{
  "num_hidden_layers": 12,
  "hidden_size": 192,
  "num_attention_heads": 6,
  "head_dim": 32,
  "vocab_size": 8192,
  "bias": "none",
  "init_std_o": 0.0,
  "lr_head": 0.00779,
  "warmup_steps": 200,
  "final_lr_fraction": 0.1,
  "max_seq_len": 1024,
  "dataset": "wikipedia_en"
}
MLP neurons of a small language model. Each row is named by its layer, matrix (gate and up: input weights; down: output weights) and neuron, and shows model dimensions 96-191. Each number is 500 + 40 x the weight over its row's rms, rounded and kept within 0 to 999. Numbers have three digits each. A neuron's up and down rows have the sign that makes its largest values positive.
Before each neuron's rows, "fires on" lists the tokens most often at its 100 highest values on Wikipedia text that the model never trained on.

fires on: " or", " in", " and", " of", " me", " am"
L9.gate153:494508495435425497506455451547458486495467527537422521526486570429549508448470452483459495560566575501512576538490456495520435488441544491482501525529563488477533470484534541509470483481483504492500521551574458489455530472480533479508517520528505432502434487460500461451537473518488597462
L9.up153:480474551472523515437497502514467453495503500485553450431507584535472527479511520513476423523482495478421510483579469484531540529544528473525522524431617511440599543512480453475553518492480482532462556451500501570460622488563436515521427527518456486508511523475462512589454459500492583500
L9.down153:484487517474501445557546518502518593515471502527540470473495434495472487488508461577504478485547507443603497525533534574483505507541547487534510459413547493554491499511526494495521491526536576444484468491469442474587536497568503508546547525508450497458544437469522545406466526466525515485

fires on: " |", "  "
L8.gate226:447462458509523481471544492530546440490544538484535499459497537527465528463508485469519428509498498567488457493449552526521530482503583472456508519551531552450483565511545564480511505577511472477433515554468534573497559474444467476497523556502551477524557544511478492484535490467570527441
L8.up226:480458524520521494492504530422578435468525424484421606541494480433504581468507462531506476577538556458530506476535459492552508484459490527449476467546563514489487505440414458553462412499492552544532532528520448484523500453492527476512496531463456489472495538512566504443508450400564500523
L8.down226:466546502499484501469493446430469531553549502531478495555567544572474551434451494517502505449549525416542444460510511472570570483513404456452465488519578475471550430509549461492487495553485533457532460461521419465533538527533557457543467452495494461548543523491483478426557508537463490525

fires on: ","
L6.gate123:567456491506456477553522524523514555414534507565461479450543505380497511522472457526460448460450448495489477477518518523468485617548468494434542526501536512540489541448498552520495486394519510525470500479464504562487480497494501481471493553502507519470567523494500508459484480474515423445
L6.up123:490513472522470488522492487538533511445434472495518577483510543473403506467484537525523493570509502506524453535495468475461540543467515493466463462524522519511443499409500505458487562481470469516484511510496534483534535491450462556566562508488512450531529450467548585542465509536508518563
L6.down123:523510540513463550490501598448502509478531526573493521525510440410477487521473552505467443514439441495415516514496521515490450360545533500446518566410468467504533474510532524501536493482463561461470451577516440491449432549475506520525555517471530513500454533488495504446511517520525473499

fires on: " exp", " al", " goals", " opp", " 14"
L3.gate205:415537522430511542464475468500495527548523469472470483497505507529533505602491553568463533514518455465475484557504505537562558522435522474518568511535486463487548461465459554448478570429494522420531565443505455460423472445515542469473485505455604520447526504479419512446536530483516478457
L3.up205:535520474522500565449466503479543598507486519540505561505508465498484517445497469557561434440596511514547542475445470482479523462495522512508546473534485543536478525505503429608499452516506464475458501426489454557531479489521482580538475461521433524595492553547497437479477537499503513572
L3.down205:476509467543465492508520529515505567545476545537511568448486467522551527493531474554498468436607572525508567521508451495449536550488464485478571525482442579508474451493530448585435458524482465455510518460454450505489487495534465511538508562538532477530458515484468485468500506468523545626

fires on: " of", "|", ",", ".", " The", " the"
L9.gate40:505513529473451497582542498499525477536520572542544514601525522545496545498516488506495439500499526500485495482524465533584570464581539447516503475493537551544518529470471478424563493517490518527431515486507518476416548548537498489502471520554519457504519519512537546618501515525473535491
L9.up40:559432464466449508512525524511466422517450466484551517574508484565500554555507490547474519507448464488507504528518522511509533573473480526502536411486533511508513537547451600549433477498553490532432461525510461539475519501516519458507522497505469425606533488510411457506419504501492577439
L9.down40:498402494482496477447518447515471454492416521541466447515524444450459529410458532461496459477481448513514475455527427508481427578509514425490477507507535531515453456508463468543502525511483540562460521530532513517464511509492488472555493463450538511482449524425496509484571515518412431520

fires on: " |", " the", ":"
L8.gate123:440556520515607467480493501490516445469445535471464563510472506537490510538524486504445549499480484556558529482438480482511496532487499447481476575498523550522441479447500562461463495515512506498472483481562509455496474523550516419436449605455460510498455521493531477526544491457494474478
L8.up123:530480477511553506478547452480546478479518521423496580550467508501517511480516511502474511434582521465527523453501454484472506473509478535496427506476463483445442493613448498480565524560496523498572458542437478460568517486437531474535504527507508435498544496445615527545472457444489525474
L8.down123:538459540516490540540507525481546486498531487519460447498465451549471495522536476497508509477396512407503479461528473448481494485469507505483469507464483536496519486514517532434525444529487480547556502461525501503609471491442424494534537560474496461558518481467492545607523485468462567511

fires on: " with", " of", ",", " and", " so", " by"
L6.gate157:483506478461481498465491494502463491532461454574454518539487494568497549536592497468481502549512539486457511495543468526498484572470480476487481445489441488454515535502518447545478497545463513513417532548482541538419511486513568533531484566550503528558452558529492439519455467397456479430
L6.up157:471434525499526476493454490530504471507531486495497540462492550488551554551463496532474495491508517513517515545497499508489531517565461469434565452504558513415527451461484519540437509510515469591440512511445515496481543524498465560570490455520446442507575531548494499512507589482434593489
L6.down157:496521467530522537549462525465535513495466563522578530513501472560504483473497489462377480498547498415438538496486479502425519532499454482501438488453535532495492554414456552520480543503540614435634519549473539528548494479515541486557557487491467554524552463563493423511509436522526489486

fires on: ","
L8.gate24:467526428524399500521485515525508485509499465539457525501531550377484546470507531602500474507501564509486517487531519516515467535465531541530503496434479481481484529513491532511474445458469462558489524530512481473522493476478459461426475455517487491507510515491554579386466497383491442516
L8.up24:500417466481466454521491542549460548544503475516482530528543530480588556499459558575457517515452496489436460469476462476491441451483455549474579422460497546554469539513452501559505539514485474562508493540482445531462523521472501483491495514533441456514521500513535507493413493448564469525
L8.down24:540452409435521515444513465493510479511519521527523496493466542451536462462407534537521465547533551507497559500509502510463532532479542461589509478469475550455502444537497553476533437494490514507529488544440504506478462495512548574477529458499475496445531436484497540416543476507479549431